From a checkpoint of a small transformer trained on Wikipedia: 4.36M parameters, 281M tokens.
MLP neurons of a small language model. Each row is named by its layer, matrix (up: input weights) and neuron, and shows model dimensions 0-159. Each number is 500 + 40 x the weight over its row's rms, rounded and kept within 0 to 999. Numbers have three digits each.
After each neuron's rows, "fires on" lists the tokens most often at its 100 highest values on Wikipedia text that the model never trained on.

L5.up490:450490460485453627468513468494515463517438470493557475509475605549484498497528484566505558540501523459548484494468410514548540482570468453507557472512545455506511566543537475469497444523538413465483501495501504433504564545485512549499450454505511497537475483453551492447517479524512563497470495541511521538496463564489531475468509451435540525440428462498502434552460513558481568480505439571490473428552476586514448577529438519530501494481512505434505502529505461487479558505480449
fires on: " |", " as", "=", "|", " Born:"

L4.up286:530488487415547514472557459404469517486570558520435431616536571439545485466493532492540487496463481469515515463517480414523477503503534506474468506464552464511555513447508468497498452503459481491600490476467534504466555471543528497511434483484462534495518436513521507460454528508530487507528472534573478485495504532538495554589478519509451518473456524472469447569480423466507565503517538528453459470461539524455480549516507462488485461536494604508430516515519519415592536536498553
fires on: " of", " all", " |", "7"

L5.up556:557443523475444519477470514561480529471448530524501445528511486548488484477585567509490467447525503543580571481467462510515521473474495508470506556448506507490445507518460489532497512477497493505512606537522547536454525516479536501564509430496530464429506462577533553506475482426525450575500484514475492515435556440464528465430529474475486499531506432513494482422448526475482474451544457458434591491502539511605397528512484484539395498537480500536499535429544482494525506523519545
fires on: ".", " she", ").", " them", " her", "s."

L5.up720:499502584508526470510427551492463545437554514492512479563461513578555439513543572492537538500465445461564510446522491504479503545579455481503524513472469535507479551459499489506483487502586477537522505477567479540547495468501609420424505449540582526511453460513496431471468528514513433462520532600553491477446520449526499473526551492469465450517459505500523437526509500490446578413537497476447492446450466513533506536475526505446424479459504520524481481542526447473490548529494467
fires on: "a", "o", " Be", "ore", "ie", "ze"

L5.up203:478550554516472512520549524482528519509491482515608465545465413557516498551417496479557512520550444512502500519508463489522466590547521542471498525506486535473515463451488465525570470459538517434466464565569519433452420498476516517523450494495475530453552513553561480610516544518466494436543497477600451536505461499462523396457517500447494546542461508465505501448511458497500600473535490501503527471522478447542500491532432451505464543506514480480461485564488462493469550488444452
fires on: " elect", " met", " Center", "o", " do", " Be"

L5.up223:473476503479467599515474497503517498398477490439518532481533528527476505514566513460520502498507509509520453439518504493481470509472531460511540535427434432437479514474521494531470498497468522543478473550463461534479575477517379541474508574509476596441522505516510471502499534524477501497554528471556468501562518471535410436592577510486457473532512483505392500480491513495475458455541550560515469550505550519542520507515460455456525494623507452454506502532489513589553490487511439
fires on: "c", " and", "|---|---|---|---|---|", "i", "|---|---|---|", "h"

L4.up481:517538468511509465462526602527503463467552490559536504504521457506452441384480532548554487547460515500468501513575457541490517485462541508516527469413468508508521477499482492502411541535474480508609443470564567504492551550526522536448546497512534542527561421513477469603424504496451496466533450482477526509533542501496517522493522461503491566492426557496499558451478535469437493435555485515453494502456492531526518491449503505501473561420452488552468451506481502423440513545523500
fires on: ")", " |", "s"

L4.up51:473497523540597482504481567466491554492483508596486487524506548515408464517499442472497534484503475489454471531501509485520452512478620497529406554468484586463456455513516515539446472498538482478467502470498484494470523517454508491519452539537467538456467564488508535478573546492518471496454465437422498523488474517438467435537539510471520536534497621446429516461401451555531516481478485488553531468505491617489475464513514507483462558536472506560477522511502470501538545531433502
fires on: "r", " sp", "ath", "ut", "it", "l"

L4.up720:457450464427473504457500558451558496541427556569517493548457582514482473498468562516535507523462500464542498443506514473532506473553538477527378498466394479516496473485501477482502566502496491564596559442501482467516525478543499491376489510463437556509469444564535484534445504426498508428488495440507511514537525556459489486539502494474484477553496582508498519456505442489454502522531549524474481496458517516529510519462540502548485506516477454558491589522497530451548559545500549
fires on: ")", "er", "v", "g", " of", "le"

L5.up873:483519485478559481522455496513510484549513494553521501481522430526489515483503421489531480468455477515534526446567512495485524512438503480490563546537501488552449508519572587569562542451490469476500457463460445469491504484457472486479529525451563475595484559610420498523546505463522502519491493483531497493487426471462496478496563526498435462530484539428639426547495522432497554495510506451460458447467458480436514463556539521488464494478526510530526578522577503513428510513553503
fires on: " this", "ou", " that", "ian", " the", "ey"

L5.up529:453516485471477555491516512462441494535504553494449495485466503565454434525515542487437509531524490520505441492538525448540436541436566605489485519449489532478460518511535488505557542476531464452447482535519508626446487477482526453511516471473471446505525555527504510511560532477457515485505477514497431492550484468517514499449521488507497431435581591502569496566474450463469500501556427440554505528556471495485475514450448527492484517510454462510564606434567511529535486477450435
fires on: " of", " for", "ing", " a"

L4.up342:512508471498524521448469454608485547567465535524504472510479531483442397480526425503536487473467520506514576477545524498555518497526470468482457447483488458535487558523500519482411521491445422501457561490442543536484443516425598531455529452458475469495472570508505509500527533556542451517454462513469513567477484528447490486444522473548520521560453421498535458574491488611534479522490504524502457511542473525510456457510548561473485558474475433495478526486540518490597529483520524
fires on: "ith", " had", "f", " are", " has", " with"

L4.up329:455511472536456539453581515484462513487543517538439573444524532490513482492541468448535453497558456426463527505462484455453560487481441565514498535572494496482487499502498477469470451493440474540510558564514484465496560452477494464521499467520449592494554551491562555566461522477524544491522509486472526462506514481491456524459507451503478442531539527541522480533499486520533445469509573490509439502507531444497536356638470541512421467569489516535465553525507477489446456526498513
fires on: " en", " |", " imp", "if", " rel", "gr"

L5.up761:565415564472519513483452523486416558562504458493513517514520509523481533498535539524488459576448482525445476501530476526510472500454488484491533502512545550495503488500487537431505504491439511451463495540433491565512523440501517467413468553494547437541481493536465534540527512446470514524473491569501492406567517471467493501517439496515398494546471442531553533509514547436452453549523483525525499526439501520549505498511602443509441471461459572407567454539530516507583552476526457
fires on: " the", "at", "um", "ew", "ard", "ou"

L5.up252:466465529548575502482507497558562515469483503518486541560529487519530497467454549582510533471484466516558485500444496561494435495531445514492482410463537467546485540529512442523463461483475562468558438578538534430490485509434495542490491457563544470460527548495527531449600476444485511601494527465452478436481443526462415433509500473577548517553474476477532561499470494493453521515536455466503488538520583493438512529460542509481499476507493493445560496529485461444433541487559496
fires on: " an", " (", " under", "An", " the"

L5.up760:467532555464538561548497507512530425433459457507542471525490506553512477472538507477434463518480498519506538455552481535434546491493583505520502513452476439416410448467495496449526542440502518501526511517549480463536496431441523543441484455508564447515585496499495473495547540512566526545462518542457417525489453515436485468555563514497523442533501472504556521481509473535494477445510461520501463469512531544505440552535484502546498515555529500493412524472527476578468494471640457
fires on: " the", " F", "et", " an", "ew"

L4.up440:536484423473484513506514662481506583470512516546549551494476490502559451482559539506506469509431579453412508529519532461529480545515538452465491531480433507489546488546495494528462454439496454538578487523473456433497448495509504555459519485504432541572538495474502558440461472492518494464516489496458453419484491532470534559525528560521513479535574479503520451459512500538500493431557478507547505491494431509517427421493546464512460496519538505534449478582554486501524500517441501
fires on: "l", "r", "at", "str", "c"

L5.up535:451436478494465425575403584480496541519488414502513498501521527487474495560541501517515560452525461578505528519512508477573463458498532495518572553576471430462449461454513486455519442532483403500518532468518508590504565497538463498542514502496501502479553579482529509438531509485518483489528520500424527465506486440434457534513540503445516524516447547430461473495501524461573453513468427576517566520498574481473481471503503489492476555510532474474440512486507539546488502438562471
fires on: "s", " the", "ar", "ons", "al", "ro"

L4.up665:531490541558529499448503560461499517501447441532474560528471516475494496499549489555464463459445490502532461431495491452432566465507515503504535486526484547512465557523426499518541523478452517543498565519491601536509441512559429499504467488524476500571445559501540504507441464463425597544484427517548492514520481503480508562528501500523532557569455469501494562486503456458497532434476463494365504568451488519463514502433500533499479527531530449444459456504449521550510515443563444
fires on: " w", " gu", "am", " \"W", " Comm", "==R"

L4.up376:508479577483525467428494412543476533499496583474437553499484414533530555497514483567574603466485521479537464443513444440471495502534459498541477465488480505506516477526517579478476563483477456549501467493545473490472542576480501501536497527465529392551500485515456542513530446513503496454523514505502557556458464520447462519478586489434474474505516510479522500489519544485532526459465543571490509443395471563498435484532510493474563427472547477541528533540499459461422522529541505
fires on: "ry", " dis", "e", " o", " sy", "ce"

L5.up238:437562583525504591459534476493472515546474500494481469560491517515494528523533544522497470487512504549493431495433499521497592486471487460485511502484527514411457549548515549493403396418495481540534455509467515456503466480466541501462526443498472473490524557481517528452443483557537460492503561552485552516449503539521453433564485498549428512508628477471494513469470456522513443530555523542452451445560478517466522567497470521442531454571538470524480509547505484523458515540469481
fires on: " de", "ro", "é", "o", "ie", " De"

L5.up698:459484556490490436564455486437499527458511519484535528450521538485468434459440544522519552517505420538540483480544530452566481464473513532530505513446559465461544530516488520456519467515506478607546477565469439443511517517479434468487524507444477540468530475560492489553505498465503481477518481556460534479472516474526478513540443481553506537501478539543497456469616478443541517448440572541411433498534512500419507390513492470424535546549484493534541451541503531530526513556536516
fires on: " and", " |", "ion", "en", " of", "/"

L4.up948:501550447425534563504600480474494463442586501498507456470453528481514560487530421488444441497499446459509433495474530512481529544428469511505550482453547502494424516503510472464495446497482507543477497542523471419565528458458475470524457538494519503492567509552576477544446509531526497516462487459482456465555512497506539487570484446468507486512529528535540558563437544489466533500477525529527445411571502572546458533544485504607494519535502493531456457492459560491474553550430498
fires on: " |", ";", " "

L4.up766:418489453498466451466458490522564474505510490515471558482460432476421509550522484507513454450551482518501512573484448478446448464481569555500476500410521542509493485410495454547532455517529499523605412462450540453562512478498534494469490509504513517586475526462514458525542475515483535527479508589472429561561497498522517501465504499496522474497527526420553542448553450485492578587614490522532509470503553478425498557500474500504481508496522518449480528472529472496497554483559483
fires on: " the", "v", "ass"

L4.up395:501473483553446508513533502594492530515451531450520487459502505480498485583546501473538510485527437517568526560510364469472437516487517514448516435465409456522504583525478463466481554500505537535560447448497488530504487408493557494511548482470466461512500505554476553496463470524533460496490505482510466430441476503463536482501538482569531450534545479448605474505547512510559467481516516514427596480583474483542538505512494502434535492483511518501433505518507483463487445518540592
fires on: " has", " have", " had", " having", "0"

L4.up703:518482511564568441585492508456488605518513398471520490486431538489508525540497528477517419564584478524484468437522468473455484447443453486482516561498463500484466484435484500558532404530533486444409491471528538454486540529482498434528491495500489504470497517497563543526532527538507483468505515546495544460490532448478525558512479473523517472438528513488574469561509506489494504597539460438546475453585520510503476527530499547573452479512482468481439502447428524509498504498519597
fires on: "%", " Votes", " %", " fem", " aud"

L4.up932:524535447489542513530565473545510501543448502417537514572515499489462522483453537513553498492492473426508523524389455484482583479488577546531530527429487529543452465497566472429480479590544577487496520530519488538483579499491558498542483437504498482454462524537520492445537522506498500439438480457519525507469518557494453533613544505459473497496564454547464546519494485530506525555443493503443444417531443490433475496486483496553501478465448460544472457481522526477514478490431562
fires on: " |", " a", "-", "as"

L4.up805:495511550488454481529557460499487551512458457604436492493467437557531434491514552470480474506499425514535547464497479500537560523476477508449495486478464483631496505547550480475533468487586425499526466471578533477525362498460498486493537500541534414477552509484532488510561530543517514538507485517577442478484523423457472529478501526513505520472500507524526539490518464474430492524508499548473524497499522420532463472557545542536452483566521451444502482484578486545427529456502458
fires on: " for", " For", " after", "for", " Ex", "f"

L5.up864:527483560491503468473483531551488471601473482566534495476427503466493506437521522519473507518465503488525496487508468470506522504419470509447534415440533500489509621489482569496451499542515484509524440512540483548503432493463530482519420548566488529464509463549535492568483588497525587520501494542475506614458513509517454541447499442476505500499547545563468524443464457489498452481584430509402457528482500460463511462554550541481495488517515446456565511560451478512494462546504514
fires on: " an", " al", " un", " non", "un"

L5.up472:516469580518559581494507511440498564510506525485411474468423513506513501486560493486493468454487484464479428513497475464424537545528518414457574445569457420458543532502566467472562485513475520521494539464464476463489506485527524553504501475491512480516516505562477447507485498478511578462467520547457498508552489487469493519512432443454461492579573507520492545525433398516487494590525484504430463459488531506460561504525540465497478455582581490537524521560553567508527462473497483
fires on: " ", "av", "u", "m", " gu"

L4.up203:545535479529510601494425550521488528529508469569499505441480613465557518455480466436483538508483491527525481485481530484529536442509373546484529518484522460465523527479462531485536574489481528501461428498517504488458477559485431431444512477486536499551539511547458473522505458496463499516494519520435534473485540428493446593580550555452559521553486525445523497465526545463498444453478486542481486490511515526568513508512469498504502449533509492445527458611469459503525481590442499
fires on: " |", " he", "es", "elf"

L5.up348:473524513470547561502471454487578495486466522516462503456456574491488502503538517519470560506512461513572495409482518471515466523501482473547521519447506469468561464477429475491486492501538525426455481531583476487544416528459468438538507480430528502489472517516491455471495539588464428511535499494458457512599463539438495518530474504533474511445472480498445455482543596478535554481499527532520504549516575506509482502452612519470492552453564437433505548494461538507498601528440470
fires on: ").", "–202", "re", "===", " and", "c"